Part of a small language model's weights: 230M tokens, 7013 steps.
MLP neurons of a small language model. Each row is named by its layer, matrix (up: input weights) and neuron, and shows model dimensions 64-191. Each number is 128 + 24 x the weight over its row's rms, rounded and kept within 0 to 255.
After each neuron's rows, "fires in" lists the words (lower case) most often at its 100 highest values on Wikipedia text that the model never trained on; "fires after" lists the tokens most often just before its 100 highest values on Wikipedia text that the model never trained on. A number after a token or word is its count.

L6.up349 [102 102  99 165 125 140 120  68 157 124 127 135 165 111 131 120 132 139 113 124 142 103 120 184 138 129 103 103 107 147 130 129  77  78 118  88 132 115 146 149 131 136 112 120 127 110 162 152 133 121 123 128 163 104 131 138 149 132 100 110 152 130 130  92 153 122 158 121 103 174 120 125 122 151 110 137 167 178 101 116 116 116 115 107 108 106 153 185  95 115 142 161  68 122 132 179 127 152 120  87 117  93 116 106 116 165 136 160 117 104 163 142 159 134 126 126 128 106 197 103 114 100 151 115 138 139 142 105]
fires in: "two" 45, "total" 13, "turkey" 8
fires after: " t" 46, " T" 29, "T" 4, "t" 4

L2.up352 [122  90  93 152 146 137 148 133 148 160 133  94 134 143 101 120 190  84  71  62 133 172 155 174 159 135  94 145 143 156 105 111 117 106 104 147 119 130 135  97  89 115 138 136 150 169 125 149 146 149 128 119 148 105 140  99 150 163 122 128 109 122  88  79 129 110  90 106 119 130 126 117  79 127 112 136 149 141 151 137 184 154 177 160 134 128 142  81 117 158 133 138 116 147 141  68 122 135 164 130 133 130  95 100 113 122  82 114 114 105  91 132 152 135 134 131 126 120 105 148 113 149 152 104 149 118 134 137]
fires in: "club" 31, "public" 10, "republican" 6, "published" 6, "submission" 6
fires after: "l" 32, " p" 19, " s" 14, "ep" 10, " S" 8, " P" 6

L9.up36 [127 107  90 114 140 100 101 126 180  96 140 162 154  99 112 115 100 135 126 148 160 154 126 124 159 138 147 120 137 159 119 140 122  96 120 121 120 125 135 135 139 124 143 159  76 125 111 139 187 127 103 103 103 163 105 146 137 137 132 166 197 106 128 107 135 119 110 136 119 126 159  92 151 141 135 157 123 108 128 120 131 121  77 104 139 154 154 159 119 105 178 193 140 161 146  86 125 120 106  95 121 126  89 126 109 128 173 103 139 181 152 118 157 107 141 105 111 103 164 131 139 100 110 134 115 104 149  96]
fires in: "album" 24, "through" 22, "although" 4, "throughout" 4, "florida" 4
fires after: "r" 30, " al" 26, "re" 8, "or" 7, "le" 6, "th" 5

L7.up94 [160 127  91 114 143 120 130  99 133 129 132 140 127 126 109 128 156 175 120 142 148 114 116 138 130 143 116 115 137 114 152 101  97 143 133 117  72 159 144 102 128 140  96 125 132 157 157  85 172 104 130 119 117 128 119 158 174  80 165  90 107 134 121 110 148 144 164 113 112 118 113 130 211 128  87 160 108 113 101 137 128 151 106  95 148 127  83 152 118 144 141 139 110 139 122  95 150 136 142  88 124 135 145 124 109 205 139  85 127 102 134 156 152 105 120 121 117 122 141 109 127 121 140 105 138 118 134 107]
fires in: "music" 27, "museum" 14, "husband" 5, "currently" 5, "church" 4
fires after: " M" 35, " m" 22, " h" 10, " c" 8, "M" 6, "c" 5

L7.up613 [133 140 192 153 141 149 158 131  86 114 126 161 106 152 163 100 158 138 112 138 149 146 130  88 138 150  94 133 121 160 112 130 102 161 130 114 129  73 142  92 119 132 154 150 150 123 153 111 152 117  78 131 131 146 141 158 109 126 150 185 129 135 142 135 104 136 139 148 131 160 125 130 135 148  89 156 136 150 163  98 131 130 117 147 134 146 134 105 113 136  93 109 150 117 122 137 101  83  90 119 112 154 127 101 114 145 138 142 115 161 144 126  90 106 145 154 121 109 149 139 101 113 106 124 127 112 131  80]
fires in: "school" 31, "such" 9, "party" 9, "schools" 7, "sold" 4
fires after: " s" 42, " S" 19, " p" 17, " P" 8, "u" 7, "c" 5

L8.up913 [110 111 137 142 107 116 105 132 197 129 108 109  94 125 155  84 127 114  93 103 128 124 133  63  97 100 149 135 125 161 123  76 153 121 133 128  90 118 141 155  96 148 180 165 139 100  95 129  96 151 117 113 111 140 148 136 154  82 147 108 100 140 115 204 119  79 154 129 133 151 128 171 132 182 128 110 134 168 108 130 137 119 157 168 162 146 143 119 130 112 144 139 106 134 145  94 144  95 165 134  97 143 158 133 103  80 136 110 107 128 134 109 143 128 130 143 109 132 143 177 131 131  68 124 155 110 159 117]
fires in: "one" 39, "effects" 5, "next" 4, "people" 4, "east" 4
fires after: " on" 32, "ff" 13, " n" 9, "n" 9, "un" 6

L8.up559 [152 124 157 159  70 129  94 115 165 133 122 147  82 107 140 105 141 125 111  80 104 127 144 118 144 126 137 139 123 119  88 125 156 111 117 107 152 109 143 145  95 117 134 158 168  83 104 153  77 150 126 144 125 132 170 137 119 118 113 128 164 126 118 191  88 104 139 159 111 154 124 139 138 173 116 119 143 154 139 137 118 125 128 123 143  97 112 156 122 142 122 156  82  76 116  99 155 119  76 120 127 132 155  89 116 128 123 137 137 138 112 117 133 157 134 132  89 131 170 117 137 112 202 113 146 130 150 115]
fires in: "one" 59, "no" 12, "named" 10
fires after: " on" 54, " n" 33, "n" 7

L8.up831 [171 154 116 145 124 135 137 126 157 140 129 106 132 131 138  92 148 103  79 119 107  91 149 155  98 124 118 142 130 151 118 138 137 140 121 134 105 149 138 116  88 163 140 119 152 128 107 121 144 145 149 135  81 137 133 130 159 101 143  97 116 125 130 118 135  85 121 142  95 150 145 139 117 139  85 134 146 148 110 105 146 186 176 121 154 155  95 129 133 155 128 130 147 118 153  94 134 145 146 143 154 124 106 108 110 168 150  73 143 132 138 157 133 155 131 152 115 116 160 168  98 154 146  90  95 118 139 158]
fires in: "club" 18, "early" 14, "public" 6, "chief" 5, "republic" 5, "charity" 4
fires after: "l" 18, " Ch" 10, " p" 10, " e" 9, " ch" 8

L6.up957 [153 166 153 123  85 146 185 116 172 144 140 105 129 120 115 146 103 138  92 104 131 156 153 104 140 156  81  96 136 118 176 152 142 135 128 136 115 108 147  93 132 147 120 117 142 130 112 131 154  89 122 112 125 120 114 134 128  92 121 117 125 152 109 158  84 139 129 134 115 155 134 121 110 142 102 161 129 149 133 143 127 147 121  99 160  98 133 139 138 151 127 123 162 101 145  81 150  94 124  79 120 161 147 160 116 111  82 103 129 136 145 105 151 119 150  83 142 101 134 170 103 154 108 135 136 109 127 125]
fires in: "but" 26, "member" 15, "members" 8, "murder" 5, "out" 5, "him" 5
fires after: " m" 40, " b" 29, " o" 19, " h" 7

L8.up652 [124 146 158 131 100 171  76 102 189 166 106 113 104 134  91 119 111 101 116 152 137 155 121 112 140 150 110  91 152 162  92 130 108 126  92 104 112 141 142 161 112 150 134 167  91 135 130  86 138 164 114 105 102 114 137 118 136 125 155 121 116 111  72 118 118 132 120 100 117 133 144 123 152 144 135 114 149  82 128 101 143 124 105 112 120 172 108 167 145 105 119 138 132 112 108 171 191 123 168 112 161 113  89 136 124 103 125 132 112 143 159 152 161 133 148 101 125 124  93 151 130 148  89 143 134 140 179  91]
fires in: "between" 23, "up" 10, "out" 6, "upon" 5, "was" 4, "because" 4
fires after: " " 27, "e" 20, " o" 10, " (" 7, "c" 5

L2.up129 [137 105 110 148 135 137 153 136 172 147 126  84 135 141  98 139 166  83  72  85 134 151 151 149 145 135 106 153 144 129  71 133 132 114 108 142 127 124 134 103 119 106 146 141 136 161 117 139 139 144 134 127 123 118 138 100 154 165 103 124 100 128  93  65 132 119  93 106 119 128 134 129  82 130 103 161 152 138 147 141 190 156 181 133 143 134 170 114 115 183 136 123  85 156 125  70 138 131 168 135 128 134 110 114 116 144  83 109 112 144  81 129 157 132 138 131 119 121 114 154 114 170 169 101 149 113 153 118]
fires in: "club" 29, "republican" 9, "published" 7, "public" 7
fires after: "l" 31, " p" 20, " s" 16, "ep" 13, " P" 4

L6.up745 [147 156 121 154 124 175 108  95 133 149 128 123 130 162  97  97 156 102 144  77 115 112 122  75 154 107  98 156 153 136 155 144  89 139 118 108 121 107 144 122 141 145 175 108 135  84 129 110 136 136 109 132 144 119 141 131 114 130 163 103 101 157 105 160  85 138 149 135  79 167 136 127 160 135 131 104 126 218 105 131 123 110 124 125 112  89  95 121 121  94 100  97 113 101 134 141 141 157  53 177 130 131 150 139 125 132 126 109 116  91 150 148 134 141 126 143 127 152 172 106 120 126 137 111 111 142 162 160]
fires in: "time" 26, "power" 13, "township" 7, "type" 6, "times" 5
fires after: " t" 30, " T" 27, " P" 20, " p" 8, "T" 4

L6.up642 [130 128 107 107 126 141  91 120 171 138 103 150 169 118 158 139 102 121  91 124 143 110 152 128 164 154  78  79 139 126 120 156 122 123 143 130 120 101 144 117 105 166 107 126 123 137 118 166 110 139 168 123 117 113 141 159 132 104 126 158 129 100 109 153 130  96 121 148 138 157 119  79  88 122  86 112 129 135 133 138 100 101  75 149 158  88 104 124 137  90 101 131 105 131 134 107 125  96 130  91 144  96 144 118 108 120 130 168 115 128 119 122 150  73 143  84 139 110  82 142 112 133 166 128 110 124 174  94]
fires in: "over" 23, "however" 19, "several" 14, "government" 13, "governor" 6, "average" 4
fires after: " o" 31, "o" 22, "e" 21, " se" 16, " a" 5

L7.up814 [130 139 188 154 123 139 155 123 126 153 123  89 123 140 174 155  93 144  95  91 151 160 124 124 153 155 119 101 109 133 120 135 127 132 113 104 153 119 134 167 113 125 152 144 158 116 202 132 114 159 136 107 126 175 139 147 136  98  79 147 136 140 126 138  75 121 160 111 139 151 136 171 118 105  97 154 126 139 112  94 103 153 115 133 158 122  98 131 152 143  92 111 112  85  93 160 143  66 142 149 157 116 103 123 113 123 104 129 106 154 146 113 126 129 132 128 106 118 146 131 119 135 134 135 106 122 158 109]
fires in: "she" 32, "such" 11, "school" 11, "schools" 4
fires after: " s" 50, " p" 27, "u" 10

L7.up785 [112 104 108 108 110 144  85 159 139 118 126 124 126 123 180  72 118 127 133  77 133 113 123 107 163 141 117 152 129 137  68 129 122 113 136 132 105  87 140 142  91 139 121 117 164 157  92 121 120 120 131 101 132 106 124 169 127 107 124 119 147 146 109 209 108 113 138 162 143 162 101 112 143 166 107 113 131 120 180 122 101 111  96 138 183 174 132 112 126 144 122 175 125  99 156 121 145 124 119  62 127 156 150 118 126 107 114 116  97 164 132 132 142  99 136 101 148 121  99 133 128 116 141 137 163 121 161 109]
fires in: "this" 16, "details" 11, "his" 10, "out" 7, "old" 6, "over" 4
fires after: " o" 34, " d" 19, " th" 16, " H" 10, "p" 7

L6.up53 [ 85 179 117 133 160 125 139 122 145 132 126 166 108 130 135 112 162  95 111 103 147  94 157 105 118 134 135 133 127 136 158 107 153 134 145 135 114 140 135 134 112 149 136 117 142 138 113  72 177 137  90  96  95 142 145 120 186  91 153 138 144 122 123 125  85 102 116 119 106 161 127 122 106 131 107 125  99 105 128  86 150 115 152 147 132 139 135 118 136 151 144  84 160 102 143 104 145 109 177 124 128 141 143 122 126 120 141 127 127  93 144 150 135 111 159 100 112 134 118 199 130 135  98 135 165 128 148 132]
fires in: "first" 31, "their" 27, "his" 11, "air" 8, "aircraft" 6
fires after: " f" 29, " the" 23, " a" 10, " A" 8, " b" 4

L8.up697 [ 98 106 161 146 138  93 120 123 153 155 148  87  62  90 143 148  91 136 100 105 129 138 138 176 133 161 122 110 123 123 124 127 137 151 155 109  97 122 140 132  95 141 123 105 144 135 105 113  97 134 158 103  99 157 133 119 134 125 126  75 135 141 114 115 107 149 145 116 130 137 106 146 177 113 121 120 131 112 145 147  91 103 131 125 178 135 132 144 135 135 107 132  87  71 157 121 158 117 147 142 170 108  94 122 111 133 129 123 112 113 140 166 135 146 124 152 138 169  97 108 121 140  86 121 134 130 181 131]
fires in: "including" 19, "into" 15, "included" 9, "involved" 8
fires after: "ud" 34, "v" 28, "t" 19, "av" 5, "un" 4, " in" 4

L6.up472 [158 124 119 117 156  70  82 152 152 110 153 128 145 142 141 125  88 115 114  85 121 141 157 108 173 136 150  98  91 112 138 125 104 126 127 139 119 101 137 165 111 129 102  83 105 118 123 144 112 153 149 114 120 152 123 142 135 145 118 116 100 161 143  89 124  88 151 121 142 149 123 161 143 104 141 121  96 165 120 162 126 106 174 128 149 126 143 124 122 111 180 197  96 108 132 132 167 146 121 138 143 113 120 102 116 123 133 124  95 155 142 131 128 141 143 107  95 181 113 107 121 147  87  99 120 101 159 136]
fires in: "during" 29, "including" 19, "into" 7, "dating" 4
fires after: "ur" 29, "ud" 19, "t" 9, "end" 5, "at" 5

L2.up450 [133 113 136 118 130 139 148 140 188 131 133 115 126 128 102 121 167  62 110  85 129 149 180 152 153 148 106 151 148 140  49 118 125  96 111 153 114 123 133 106 129 139 176 144 123 132 128 140 115 167 101 114 110 104 136 114 128 181 104  96  93 147  95  89 121 122 111 104 127 105 107 134 110 120 122 130 141 142 123 121 142 171 164 126 130 185 150 117 114 150 121 151 104 154 122  80 130  70 163 142 122 104 136 110 121 172 120 125 113 145  88 131 158 117 140 123 118  91  91 122 111 154 168 104 144 109 143 134]
fires in: "club" 18, "republican" 9, "published" 8, "republic" 7, "publishing" 5, "subjects" 4
fires after: " p" 23, " s" 21, "l" 19, "ep" 16